Weights of a small GPT-style language model, trained from scratch on English Wikipedia.
Size: width 192, MLP 512 SwiGLU.
Architecture: rotary positions, no biases in attention or MLP.
Training: a variant of Muon for these matrices, 166M tokens, 5066 steps.
MLP neurons of a small language model. Each row is named by its layer, matrix (gate and up: input weights; down: output weights) and neuron, and shows model dimensions 96-191. Each number is 50 + 10 x the weight over its row's rms, rounded and kept within 0 to 99. A neuron's up and down rows have the sign that makes its largest values positive.
After each neuron's rows, "fires before" lists the tokens most often just after its 100 highest values on Wikipedia text that the model never trained on.

L13.gate116:50 44 30 38 53 47 55 61 32 59 36 58 47 47 53 52 60 39 46 59 52 55 63 48 64 51 64 49 54 60 45 65 68 53 23 57 59 44 44 56 54 63 44 57 57 47 46 57 45 45 70 50 59 52 53 50 44 58 56 54 46 44 50 49 26 63 58 58 35 57 47 41 55 49 54 54 38 55 67 53 60 43 51 35 54 55 44 58 38 69 44 52 42 56 50 48
L13.up116:47 62 31 64 61 45 51 65 41 66 62 64 41 42 59 45 47 46 60 67 30 33 48 45 61 60 63 36 61 32 39 47 49 47 56 53 47 53 48 57 53 51 43 45 50 56 45 38 37 36 49 45 54 47 51 63 57 43 38 34 58 53 61 51 49 40 48 54 52 50 58 66 57 41 42 45 40 50 40 39 67 36 51 51 50 45 48 39 49 56 50 56 42 50 45 32
L13.down116:56 32 51 58 39 31 57 36 58 52 38 46 71 48 37 41 57 68 51 43 54 66 47 55 64 45 48 58 59 47 36 45 40 68 38 58 53 38 56 46 36 63 54 60 55 44 50 52 66 42 56 55 39 50 53 52 56 56 49 46 47 61 40 43 46 42 58 43 37 49 47 53 41 71 43 47 30 59 59 36 63 44 60 50 47 40 73 58 48 51 50 44 50 46 51 45
fires before: "\n", " the"

L8.gate9:45 56 56 55 47 55 66 54 47 51 44 45 70 54 51 50 45 68 43 43 46 69 55 60 65 33 26 54 71 50 36 56 53 52 52 48 66 44 55 74 54 40 67 49 41 57 54 58 55 32 45 43 47 41 46 49 68 63 45 53 53 52 39 59 46 44 54 74 50 38 54 39 61 55 66 73 58 55 48 61 41 32 12 56 46 48 42 59 66 50 53 51 61 60 54 42
L8.up9:36 47 41 65 44 47 49 36 67 56 38 43 73 61 45 42 56 51 40 52 54 48 45 54 64 48 47 51 53 51 38 72 51 45 48 29 50 42 48 57 38 46 41 34 38 39 70 50 46 64 48 43 53 51 49 48 52 53 49 45 56 33 49 57 55 50 56 51 57 52 65 59 41 39 42 58 71 49 62 49 34 39 44 58 46 61 31 41 62 59 61 53 57 49 66 33
L8.down9:56 37 77 43 55 53 51 66 52 43 32 51 56 41 54 59 39 59 39 53 38 31 43 56 52 60 45 58 44 57 59 49 50 38 55 45 53 54 32 50 62 34 56 56 50 63 38 70 49 52 39 34 60 39 55 52 50 47 60 56 52 55 56 59 48 41 44 58 60 47 59 61 72 73 54 69 52 40 43 53 40 61 49 63 54 44 38 52 35 50 32 53 55 38 51 54
fires before: "ia", "ian", "y", "ies", "ic", "ical"

L6.gate305:52 57 58 45 33 44 53 44 46 70 36 61 44 44 41 53 46 43 57 60 41 51 62 63 49 46 46 36 44 51 31 55 59 53 56 57 65 46 43 41 60 38 48 47 36 70 43 42 54 57 38 44 56 38 43 59 56 54 51 34 54 61 66 72 63 48 72 52 50 50 48 44 51 58 47 44 54 50 62 56 60 32 47 69 39 53 34 59 47 55 58 58 68 67 35 52
L6.up305:33 51 51 53 49 52 41 50 44 61 38 60 61 31 37 41 48 54 56 58 53 60 56 53 58 39 42 48 45 59 63 59 51 43 40 65 46 60 46 61 39 37 50 35 48 56 73 44 51 53 41 52 59 53 56 48 48 60 55 42 43 46 67 57 61 48 31 51 53 57 47 62 56 45 60 62 52 34 50 75 49 42 68 68 56 61 46 52 55 61 49 52 35 65 58 53
L6.down305:52 32 40 55 40 42 57 57 48 41 52 67 49 33 42 39 37 38 55 58 54 53 59 45 72 44 52 42 61 64 43 48 44 66 40 66 58 50 44 68 51 46 80 39 30 49 46 39 40 43 40 43 57 60 67 56 58 61 56 38 36 61 48 23 49 54 37 43 54 52 40 52 75 57 41 58 53 47 37 68 48 47 41 48 50 54 49 61 38 57 45 45 61 66 43 43
fires before: "\n", "ated"

L14.gate344:60 46 49 50 42 37 51 49 47 66 60 57 49 71 53 54 44 55 37 54 46 26 51 53 53 55 58 40 38 68 55 37 41 41 70 46 39 55 62 41 74 53 49 34 52 58 53 52 40 53 53 37 62 50 48 51 54 40 51 62 51 46 67 64 49 31 67 53 62 54 72 39 35 34 56 37 48 59 45 57 49 55 45 41 27 51 49 44 47 59 40 49 44 40 34 45
L14.up344:52 42 67 39 44 37 45 57 44 50 57 28 25 40 41 58 48 54 31 43 38 35 55 29 41 58 48 47 45 56 56 57 52 48 54 70 54 41 57 51 76 49 53 47 54 66 40 44 66 58 35 39 55 48 54 51 40 50 39 41 48 50 60 50 58 43 50 59 50 43 59 32 43 31 64 46 55 48 53 50 59 58 25 46 52 63 32 43 43 40 50 36 34 42 40 55
L14.down344:40 50 44 50 62 44 66 41 48 47 44 51 39 47 59 52 67 47 44 55 55 65 57 55 56 40 53 34 40 60 47 45 33 58 59 32 38 49 38 55 36 46 46 72 40 41 51 63 46 44 38 53 62 48 66 36 50 57 41 45 54 55 33 50 43 71 43 72 46 53 45 55 50 33 51 32 49 44 39 50 50 51 56 40 58 53 61 50 49 53 60 53 73 33 73 59
fires before: ",", "),", " |"

L13.gate191:46 51 61 45 64 42 55 57 48 48 38 43 55 48 44 59 44 59 64 49 33 46 42 50 51 42 52 34 38 41 55 36 66 57 30 39 58 56 49 54 59 50 40 46 45 47 58 38 62 51 47 49 38 56 56 53 50 43 39 55 57 51 54 39 66 54 52 38 42 63 68 43 46 26 41 71 58 37 75 33 42 54 43 57 36 47 43 52 29 38 68 48 30 39 45 52
L13.up191:61 64 49 43 66 59 39 57 56 50 56 47 31 43 66 49 43 53 66 60 69 46 51 39 36 38 53 42 39 49 55 27 47 60 62 52 42 49 58 47 39 46 42 42 39 57 58 50 40 50 38 49 69 44 68 46 57 43 58 44 64 55 36 48 58 74 60 52 47 54 58 54 40 47 60 56 48 61 58 44 64 48 53 58 45 50 70 49 40 50 34 40 30 37 50 46
L13.down191:62 53 41 52 55 39 54 42 53 46 25 40 45 45 51 45 56 43 60 27 51 35 44 43 47 49 52 47 57 26 64 48 39 59 46 42 49 52 64 45 39 53 58 45 50 67 55 49 53 53 63 51 44 25 46 41 49 68 45 61 49 58 57 23 38 57 44 63 52 50 50 54 45 58 47 56 57 47 67 51 44 56 41 41 53 35 48 39 58 46 58 53 59 51 44 57
fires before: "ed", "ing", "ment", "ion"

L11.gate184:57 36 33 49 38 47 56 73 51 48 50 46 54 39 56 62 57 55 40 41 53 49 71 53 50 31 35 54 55 39 60 56 54 42 55 47 55 50 49 46 65 54 67 47 43 36 53 43 78 39 61 42 38 58 58 57 56 51 43 51 37 36 64 60 56 57 41 62 47 30 37 57 41 33 54 32 51 55 61 44 54 54 61 53 48 47 42 38 36 55 63 32 46 57 43 60
L11.up184:53 59 30 45 51 69 41 57 43 70 35 39 71 60 49 52 51 62 51 50 47 35 42 55 63 54 66 71 60 56 57 66 60 57 48 59 41 41 61 53 50 49 40 42 68 47 46 44 65 56 46 52 68 59 43 66 42 34 51 68 30 42 55 66 52 46 50 52 54 43 45 39 39 36 49 23 55 41 53 38 65 67 62 68 67 47 46 46 26 46 33 54 32 59 43 61
L11.down184:42 55 46 45 38 33 46 36 58 47 74 66 43 66 40 54 29 36 48 41 44 48 50 33 41 56 52 54 53 61 49 45 43 61 48 65 36 40 58 52 61 48 45 39 57 58 34 47 55 52 63 37 58 46 43 48 55 53 44 46 38 29 60 43 39 62 46 60 29 36 57 50 59 52 56 49 47 44 45 55 39 65 62 41 58 51 55 39 55 42 31 54 46 42 50 35
fires before: "\n"

L14.gate477:52 49 43 43 50 59 53 59 51 65 53 50 54 45 59 50 42 65 40 50 46 81 75 48 36 32 63 57 60 33 49 68 36 66 37 63 44 41 52 67 68 63 48 27 60 48 46 65 55 52 26 52 37 57 53 59 58 64 51 43 61 40 67 45 46 59 48 58 41 46 49 40 59 58 61 57 46 46 48 46 43 47 64 53 42 59 51 62 48 27 47 45 63 60 57 44
L14.up477:45 68 44 47 50 51 47 49 57 53 57 46 60 54 52 60 50 49 56 41 36 72 57 47 53 50 36 35 33 73 63 43 47 60 32 50 30 50 40 46 50 72 49 54 61 52 36 53 45 43 45 60 61 45 71 60 51 67 44 51 45 48 41 50 32 64 59 56 55 44 35 56 47 40 44 48 51 62 52 58 52 31 51 46 53 47 71 39 57 64 51 50 41 34 54 57
L14.down477:67 40 60 48 52 38 47 42 42 53 63 61 56 53 52 52 26 69 58 45 51 38 51 59 37 64 55 54 36 41 43 43 52 44 48 57 45 47 43 48 51 58 34 49 48 50 32 45 63 42 42 61 68 66 51 54 50 42 27 41 55 50 42 66 32 50 54 55 43 38 49 50 38 51 47 68 51 31 51 51 37 60 52 56 51 38 37 60 55 43 40 58 54 47 35 71
fires before: " |", " –", " medal"

L14.gate125:40 50 56 41 47 49 55 59 46 66 41 63 66 44 46 44 58 38 44 29 35 42 42 28 49 53 43 55 64 56 54 46 32 60 45 63 58 38 53 53 51 35 43 51 22 54 43 63 51 70 57 43 39 43 55 46 61 46 34 65 60 51 65 47 48 47 56 40 41 48 39 48 39 50 83 52 54 47 69 37 58 40 38 42 63 37 49 33 27 49 54 41 46 49 51 55
L14.up125:42 41 66 37 58 50 52 41 40 38 51 59 45 43 57 64 45 42 51 49 47 55 32 56 43 54 39 55 58 57 33 37 55 32 45 50 49 57 43 31 58 37 50 67 37 49 51 58 40 50 36 41 58 61 41 47 64 41 58 57 60 44 44 58 43 32 69 46 39 41 61 44 41 57 71 49 59 52 50 59 46 43 45 60 68 39 55 47 44 76 66 46 66 54 52 41
L14.down125:46 45 49 49 37 38 29 46 52 56 47 62 60 52 37 30 43 42 50 53 35 39 50 57 44 58 55 58 35 53 66 45 43 63 41 47 57 50 58 55 61 64 55 52 42 71 64 61 49 55 61 46 53 61 46 66 60 50 54 48 39 63 48 39 49 48 46 42 37 63 42 35 49 49 55 46 38 52 44 56 50 52 47 59 63 54 41 56 64 64 45 40 60 44 54 50
fires before: "er", "ed", "ing", "ers", "ement", "s"

L14.gate371:53 49 33 46 42 41 61 39 52 53 57 61 64 49 50 45 45 54 44 45 43 46 34 44 45 50 49 45 44 65 44 51 69 48 40 60 26 47 48 62 43 57 27 40 47 54 59 65 62 48 57 45 64 56 63 41 51 45 60 56 64 49 42 66 51 70 48 54 57 57 52 68 56 44 62 52 51 56 40 50 35 42 49 61 29 33 47 61 49 50 73 55 45 54 45 48
L14.up371:49 51 54 54 44 52 59 65 60 55 60 45 67 63 48 37 46 32 52 53 65 50 36 52 71 53 49 32 45 43 49 36 58 56 60 40 62 53 51 56 53 41 42 14 58 55 53 38 49 51 52 63 62 61 48 44 38 39 43 52 48 50 32 56 54 56 45 49 41 36 65 48 51 43 64 53 47 47 24 51 47 50 53 65 54 48 43 44 40 52 56 41 48 42 62 49
L14.down371:41 45 61 35 57 50 57 54 57 42 43 62 48 53 46 55 65 52 53 26 52 29 67 45 60 51 46 63 45 67 45 41 66 50 36 57 51 47 61 50 49 37 46 58 26 49 59 48 52 39 36 52 50 65 50 51 34 55 63 32 51 52 39 46 40 54 58 41 45 44 64 56 39 59 56 63 48 44 37 51 52 52 46 32 41 48 65 46 59 36 32 53 57 44 59 59
fires before: "ia", "an", "i", "ic", "en"

L13.gate125:41 38 55 55 47 62 45 58 59 68 63 51 43 44 67 60 49 60 65 54 66 45 61 55 55 55 53 56 54 22 53 48 45 51 40 57 60 22 37 41 57 58 38 53 48 48 58 60 53 68 38 48 55 72 62 58 49 53 47 44 53 36 47 52 52 61 53 49 50 46 70 57 65 52 66 54 51 50 51 51 51 61 53 40 65 56 57 46 33 50 59 62 51 35 46 44
L13.up125:48 63 37 62 55 65 52 51 47 32 47 43 36 46 56 45 47 73 47 53 55 40 54 70 51 53 58 57 68 41 54 40 59 59 52 53 68 51 38 70 58 67 38 60 44 52 61 52 46 56 45 59 39 63 49 45 62 31 34 55 70 43 45 43 42 37 51 27 66 50 62 48 46 66 46 62 45 46 52 44 41 54 57 46 48 45 44 51 40 43 64 57 63 54 42 57
L13.down125:56 52 66 43 54 53 50 68 47 43 41 39 40 63 38 55 53 71 41 49 40 44 45 61 42 39 48 40 28 55 61 57 49 40 36 48 58 62 58 46 58 59 53 49 54 59 57 50 46 47 53 58 42 43 37 61 46 59 47 58 36 54 58 43 54 41 40 45 39 34 44 50 47 57 52 28 47 48 52 48 37 51 46 58 42 39 37 55 50 51 35 47 44 60 41 53
fires before: " |", "A", "F", "K", "D", ";"

L13.gate239:55 57 53 53 40 49 64 56 57 57 51 59 53 36 72 60 68 34 54 51 65 58 56 69 52 35 46 50 45 51 51 55 40 62 46 59 42 42 69 51 48 44 35 47 49 48 49 49 46 47 41 53 41 47 45 54 61 62 41 41 54 51 48 62 55 53 50 53 42 32 61 38 50 17 62 46 48 53 59 43 43 52 46 38 53 66 40 51 47 63 50 48 39 58 54 64
L13.up239:47 62 66 49 44 31 54 50 37 78 45 34 49 58 70 49 43 38 57 49 69 26 41 51 54 40 59 57 39 53 51 41 39 53 46 59 57 63 30 44 48 36 46 43 54 49 59 34 60 60 52 52 47 54 58 57 52 46 31 46 55 44 51 45 53 48 40 52 35 51 42 48 64 48 54 48 54 55 55 48 55 36 53 54 61 60 41 61 50 39 22 49 67 54 51 60
L13.down239:38 60 52 35 60 52 64 53 39 62 58 52 42 62 52 47 60 46 70 59 48 51 38 30 75 59 41 57 44 40 41 45 32 45 46 55 65 47 57 37 51 49 58 56 53 39 45 49 46 44 73 50 55 53 47 62 48 63 70 45 56 51 46 19 58 36 49 51 44 75 46 54 60 57 39 51 46 47 34 45 36 64 41 50 60 43 37 57 52 55 48 44 54 43 49 48
fires before: "\n", "-", "es"

L3.gate358:57 50 51 32 45 70 54 48 28 72 66 63 40 65 55 66 44 60 39 44 35 46 47 59 64 54 57 56 25 43 58 42 48 50 48 70 35 58 55 43 61 38 47 42 62 56 37 41 52 67 49 48 65 44 42 52 49 51 40 60 53 56 49 46 44 56 58 51 30 66 48 48 48 60 48 46 59 47 57 47 60 46 51 58 47 67 33 48 46 26 50 45 55 73 35 61
L3.up358:29 47 51 52 50 56 45 41 44 63 66 64 24 53 64 38 59 50 38 42 53 50 76 45 51 42 51 50 65 14 36 67 52 62 35 50 43 54 57 44 47 36 46 58 49 39 42 53 40 67 42 52 46 55 34 55 45 63 53 56 47 54 53 52 56 46 57 65 59 56 57 49 41 61 59 50 61 43 77 50 58 52 49 50 44 28 64 49 44 28 39 51 49 60 45 50
L3.down358:51 40 56 48 61 34 40 62 54 46 53 51 69 45 40 30 57 46 56 34 51 48 66 55 46 43 54 54 77 48 50 47 44 53 51 55 26 49 38 55 41 63 55 50 49 52 69 57 51 42 57 39 39 59 49 50 46 23 63 60 53 57 42 51 55 38 61 40 53 44 38 41 46 40 56 29 33 70 38 54 55 44 44 56 46 42 29 45 33 68 46 62 45 62 60 59
fires before: " |", "°", "."

L6.gate502:49 53 46 44 37 57 57 59 30 48 48 56 38 32 43 35 25 56 50 58 40 54 26 61 46 62 44 38 55 52 51 66 51 60 39 58 70 49 39 50 53 67 25 32 61 49 58 50 47 47 52 52 54 50 56 51 48 55 57 57 37 41 49 32 48 69 52 47 40 45 46 29 36 44 58 30 45 54 42 48 40 53 46 37 64 73 53 64 55 39 56 57 53 37 50 60
L6.up502:50 51 74 42 44 45 40 56 46 39 38 31 37 38 56 38 38 46 49 53 53 36 61 45 49 20 52 44 35 47 53 56 52 41 69 62 47 50 49 58 49 49 55 63 44 62 43 46 60 53 55 43 42 53 41 49 54 53 40 40 46 59 37 61 50 35 59 45 53 57 54 31 36 46 56 46 54 41 69 51 61 59 51 66 62 58 38 56 54 59 47 39 49 46 43 62
L6.down502:56 46 50 66 42 24 52 62 57 60 60 64 39 45 33 39 28 49 45 55 76 34 40 48 74 43 49 38 47 32 48 55 38 46 36 58 42 61 53 61 57 48 39 49 50 38 43 49 62 61 58 50 44 40 55 38 58 52 48 55 39 38 41 64 57 69 38 53 58 40 45 57 57 43 43 62 48 55 54 60 34 51 47 46 51 48 33 37 37 70 67 46 38 50 39 48
fires before: " |", " —;", ".", "′", ";"

L13.gate187:59 36 57 52 55 48 50 46 53 55 48 44 53 70 34 59 51 58 58 63 45 49 60 53 35 42 51 38 55 27 48 49 33 48 56 63 47 44 48 52 45 40 49 67 40 52 53 43 63 48 49 29 42 50 43 57 38 73 38 56 59 38 47 38 37 52 40 57 60 54 50 56 33 41 53 77 55 54 50 47 47 35 55 53 36 60 31 51 44 49 65 51 55 56 46 51
L13.up187:69 51 43 55 70 47 64 47 54 52 60 41 37 73 32 50 66 49 64 52 57 50 55 52 41 54 49 47 44 30 60 51 43 55 50 65 46 60 48 48 50 50 48 58 41 58 50 43 64 71 38 27 34 49 31 46 31 70 35 62 55 43 44 57 35 65 50 55 44 44 48 64 38 47 51 52 58 52 40 46 56 54 46 53 54 55 34 49 47 58 55 44 60 58 36 42
L13.down187:54 57 56 47 66 49 52 77 42 59 37 36 40 64 52 50 48 40 40 57 49 50 57 49 35 56 58 47 45 29 41 52 36 60 42 53 40 51 21 43 45 56 59 48 62 42 40 45 39 38 44 42 48 45 54 36 56 32 48 55 53 54 53 43 59 52 42 50 50 61 41 41 34 54 52 67 48 68 42 42 44 38 43 60 58 60 46 42 42 64 39 47 56 47 70 69
fires before: " |", " ===", " and"

L7.gate439:35 45 71 38 48 43 62 57 50 54 36 44 69 39 53 39 55 54 41 44 35 53 45 48 43 37 54 46 52 43 35 46 41 71 36 45 57 35 43 54 35 57 50 54 74 57 48 39 56 51 39 59 50 56 73 66 49 51 63 60 42 41 50 47 51 37 53 36 50 67 55 59 44 52 66 40 58 57 47 56 44 49 54 39 57 44 55 43 54 65 44 39 41 38 38 58
L7.up439:67 50 59 50 65 66 56 60 45 48 52 52 62 62 60 64 67 54 45 52 39 46 55 54 44 55 60 53 49 53 54 42 62 57 51 41 50 50 65 47 56 43 55 31 45 73 40 44 62 44 64 43 49 73 50 67 53 40 52 46 56 56 72 45 59 26 55 61 64 36 44 55 62 54 34 51 40 38 47 50 47 45 51 39 70 78 44 43 38 65 52 46 53 49 49 44
L7.down439:49 35 58 50 41 44 54 36 45 36 74 44 53 44 57 39 52 56 58 52 44 54 61 44 38 55 37 49 56 53 43 56 46 30 56 47 50 34 51 34 53 47 46 56 37 55 66 36 56 57 35 48 63 41 47 41 44 34 43 34 49 34 42 57 55 47 51 52 45 54 37 35 38 54 50 37 49 66 53 43 60 53 48 47 49 51 54 49 65 36 22 61 62 39 47 38
fires before: "\n"

L4.gate49:35 56 49 50 46 53 43 33 52 50 40 35 58 50 51 46 44 45 63 44 50 52 44 60 59 45 60 37 30 62 52 47 22 50 39 49 50 40 48 49 73 37 33 46 43 44 59 42 45 52 58 49 56 36 57 63 42 60 54 46 54 50 43 33 38 47 57 42 60 52 52 66 58 44 67 48 75 46 38 55 35 41 50 42 53 42 51 62 58 42 55 51 60 55 60 53
L4.up49:48 60 52 58 65 47 54 47 61 47 46 53 34 53 40 46 64 58 48 59 40 68 57 48 51 38 35 58 52 69 54 37 40 75 45 66 33 47 63 51 56 58 37 38 30 35 61 54 44 43 58 66 50 54 47 44 54 41 50 33 48 55 49 45 49 42 46 40 51 67 56 50 56 48 49 61 64 53 40 63 31 33 38 41 49 61 37 51 53 65 39 47 52 49 50 55
L4.down49:57 47 42 35 31 60 49 52 33 46 53 39 56 78 55 53 51 30 44 56 32 49 59 59 36 50 63 57 42 49 42 43 31 24 44 53 49 51 46 51 45 56 55 48 45 51 69 40 56 80 48 57 71 40 39 50 51 50 40 51 46 45 42 53 42 57 39 46 55 60 44 46 51 38 55 63 58 51 38 39 46 44 36 56 60 48 61 43 36 36 43 40 58 61 77 59
fires before: " |", " /"

L12.gate494:48 42 46 42 44 65 52 41 49 79 51 53 48 40 43 41 49 62 50 51 45 75 51 56 53 65 60 56 39 44 39 36 60 60 24 48 46 56 46 48 56 33 47 35 68 74 44 53 55 62 44 52 53 62 57 46 35 45 52 46 71 68 68 59 59 49 39 44 51 52 47 49 42 62 73 49 41 63 52 60 71 41 53 53 52 35 39 57 36 60 40 36 44 55 45 64
L12.up494:43 38 43 49 70 50 47 51 42 47 35 47 42 49 57 56 40 55 62 60 46 68 46 48 43 41 43 39 45 38 62 49 58 63 44 42 56 55 39 41 44 36 51 51 51 66 60 37 46 36 59 46 57 60 41 47 44 47 51 61 44 41 56 51 34 31 53 39 47 50 54 53 60 55 64 52 59 45 54 49 37 60 50 42 74 42 57 42 43 45 61 51 58 56 56 42
L12.down494:70 44 33 41 56 37 52 57 51 49 41 46 32 59 51 61 45 57 53 49 44 67 32 39 49 55 57 59 58 45 60 65 60 56 59 45 40 41 41 48 44 53 40 45 54 68 41 52 46 50 41 47 50 37 49 51 42 54 53 48 47 56 66 45 58 38 63 61 45 52 53 40 46 48 44 31 42 49 60 60 42 54 46 50 52 38 63 44 52 52 47 57 51 43 43 47
fires before: " |", "s", "."

L3.gate129:44 42 60 53 45 56 48 55 28 50 52 46 60 44 59 57 55 62 45 49 59 56 54 60 59 45 46 53 40 62 49 68 35 29 44 60 48 55 54 58 65 56 69 27 46 53 51 56 58 47 53 57 57 43 45 55 54 41 44 42 39 58 57 55 69 52 59 52 60 52 50 58 52 71 45 53 35 50 59 45 34 55 61 50 42 46 51 26 36 37 56 46 56 54 46 65
L3.up129:59 47 55 54 73 64 46 72 46 49 40 55 52 46 61 48 53 50 58 43 67 68 52 42 57 49 53 35 71 61 56 63 46 64 28 49 51 56 54 31 28 46 53 60 48 53 49 47 57 49 45 41 50 49 50 54 40 70 34 46 49 62 52 58 54 54 41 69 51 47 54 42 47 59 44 36 49 45 42 55 37 60 67 48 46 62 52 54 35 56 49 51 52 51 53 29
L3.down129:51 33 43 40 46 59 67 69 39 42 52 65 46 38 57 69 34 38 57 50 52 58 58 66 67 45 28 54 50 53 42 52 48 33 59 58 55 63 48 55 59 49 63 30 48 61 58 42 41 66 50 35 64 58 50 49 32 39 48 39 55 50 55 46 57 56 36 54 51 48 44 52 46 58 50 41 45 44 46 41 59 38 52 41 60 60 41 47 53 49 46 37 43 53 43 54
fires before: "\n", "C", "R", "The"

L8.gate474:64 54 53 41 45 65 63 52 63 53 46 55 32 51 45 42 33 47 61 42 72 64 44 41 46 54 62 51 42 37 62 47 54 47 42 64 55 61 60 60 61 57 44 30 49 50 39 52 63 36 50 38 57 68 54 41 59 53 38 46 48 47 59 62 58 48 63 55 41 48 51 49 27 47 46 59 54 48 43 60 36 52 41 41 31 45 43 45 46 49 56 51 33 57 40 47
L8.up474:72 43 46 73 53 56 54 37 61 55 38 43 41 56 47 49 61 41 48 35 39 62 55 41 57 61 40 55 52 35 56 47 43 46 69 50 41 41 53 44 52 40 52 61 46 47 69 50 49 48 23 71 60 56 20 47 44 64 56 59 38 38 63 58 54 36 43 51 55 53 48 43 25 66 47 49 55 63 38 45 48 54 47 47 57 47 65 49 58 59 65 64 58 42 37 49
L8.down474:38 42 70 43 54 60 40 69 41 47 51 58 38 52 53 60 56 49 66 47 48 28 50 41 35 48 48 57 53 67 43 61 62 25 42 45 39 42 41 41 42 58 46 32 46 59 28 52 53 55 64 57 59 43 54 54 47 59 64 41 38 42 28 54 50 42 47 57 60 58 53 66 60 46 64 40 46 46 57 45 82 55 55 52 72 51 53 46 59 64 41 47 65 64 47 62
fires before: " |", " (", ";", " -", " was"

L10.gate86:51 42 59 59 27 43 51 56 60 55 65 38 29 49 51 37 45 43 39 58 30 45 59 37 50 54 51 55 33 44 57 56 64 53 52 64 59 63 45 28 46 58 73 44 54 42 60 48 49 54 57 48 42 45 62 56 43 38 56 57 49 33 55 60 42 39 53 45 66 48 49 43 42 37 44 35 64 56 54 37 38 52 33 42 49 35 31 42 42 58 56 40 47 45 33 41
L10.up86:61 40 60 62 49 60 42 40 42 38 60 59 37 65 32 41 52 52 54 52 46 46 52 53 46 65 48 59 24 60 55 38 61 29 37 34 54 60 47 39 59 51 43 45 63 72 49 41 68 48 53 52 55 57 64 51 53 39 33 43 69 64 39 62 40 39 48 53 64 51 54 41 56 34 39 37 50 45 40 45 51 52 57 40 62 40 41 60 49 50 44 43 53 44 31 52
L10.down86:58 61 49 51 44 47 52 49 50 39 59 68 40 49 41 54 51 50 53 52 68 48 58 51 50 46 60 50 56 48 71 50 52 62 72 61 57 49 41 63 73 37 49 30 56 52 57 45 31 42 51 38 64 50 48 50 36 40 70 39 45 42 41 52 45 60 39 48 47 62 45 61 57 57 44 48 43 57 44 65 64 48 49 46 48 67 74 45 54 32 46 63 43 60 44 40
fires before: ",", " and", " is", "'s"

L3.gate191:46 38 48 43 44 43 51 29 37 70 49 53 57 56 74 54 37 67 48 53 40 40 33 24 50 51 43 57 39 43 61 45 40 53 28 37 45 50 47 31 45 62 62 57 43 51 48 40 54 56 30 31 67 57 67 40 44 47 43 55 33 48 57 34 68 53 72 43 54 69 41 50 35 54 53 44 43 46 69 37 66 45 59 50 38 47 61 36 51 64 46 64 53 64 36 47
L3.up191:38 45 53 41 59 58 56 62 50 62 47 49 57 37 69 61 38 61 46 38 51 43 60 46 47 54 27 54 61 56 73 39 58 43 44 61 47 50 63 31 39 44 61 50 41 44 44 29 55 52 46 49 52 75 49 45 38 62 40 49 63 48 62 45 53 52 57 41 41 59 49 45 49 55 37 31 39 47 59 38 66 46 41 43 53 51 50 42 45 41 57 43 38 54 43 48
L3.down191:64 44 51 33 40 50 47 57 43 59 30 49 38 64 49 40 69 39 57 38 53 45 50 38 51 72 59 68 49 48 39 52 47 47 51 53 57 46 52 53 30 30 42 60 45 57 61 64 49 53 57 55 60 48 48 57 56 42 36 46 61 65 33 54 50 56 60 56 65 47 37 41 20 39 57 65 58 62 53 57 52 50 35 54 40 40 39 35 35 35 46 50 64 33 36 34
fires before: " |", "\n", "ment", " (", "–", "."

L13.gate261:33 56 47 40 44 35 61 43 44 47 54 61 52 47 49 55 63 67 57 48 46 40 59 51 55 52 63 42 44 59 52 45 71 66 23 32 36 42 51 63 67 44 72 55 39 39 49 43 65 44 50 62 55 55 50 44 53 47 39 55 44 54 47 43 50 50 52 63 31 54 58 52 71 55 52 53 48 48 36 28 61 77 37 42 43 60 45 54 48 46 41 39 41 51 50 63
L13.up261:27 52 42 38 47 40 50 44 64 57 59 38 51 52 56 51 34 52 53 41 40 46 55 51 30 59 52 36 40 57 51 56 61 58 45 39 42 62 51 53 38 55 60 46 50 48 55 53 22 52 53 55 44 54 43 59 27 42 53 47 58 57 38 46 38 39 48 44 35 45 49 48 57 43 53 49 56 50 57 48 63 41 51 53 42 32 60 29 42 34 53 71 60 38 43 58
L13.down261:44 46 43 51 59 51 48 41 61 44 45 43 60 58 52 57 33 55 46 54 51 42 53 54 59 56 57 73 54 43 51 55 66 55 30 39 70 57 55 64 68 49 51 50 32 51 66 43 52 56 47 45 67 39 39 48 49 45 41 47 51 47 35 60 57 57 42 55 57 53 53 43 50 41 66 62 18 53 41 49 59 39 56 66 52 45 58 49 63 41 29 33 62 57 51 52
fires before: "ing", "ed", "s", "over", "es", "ab"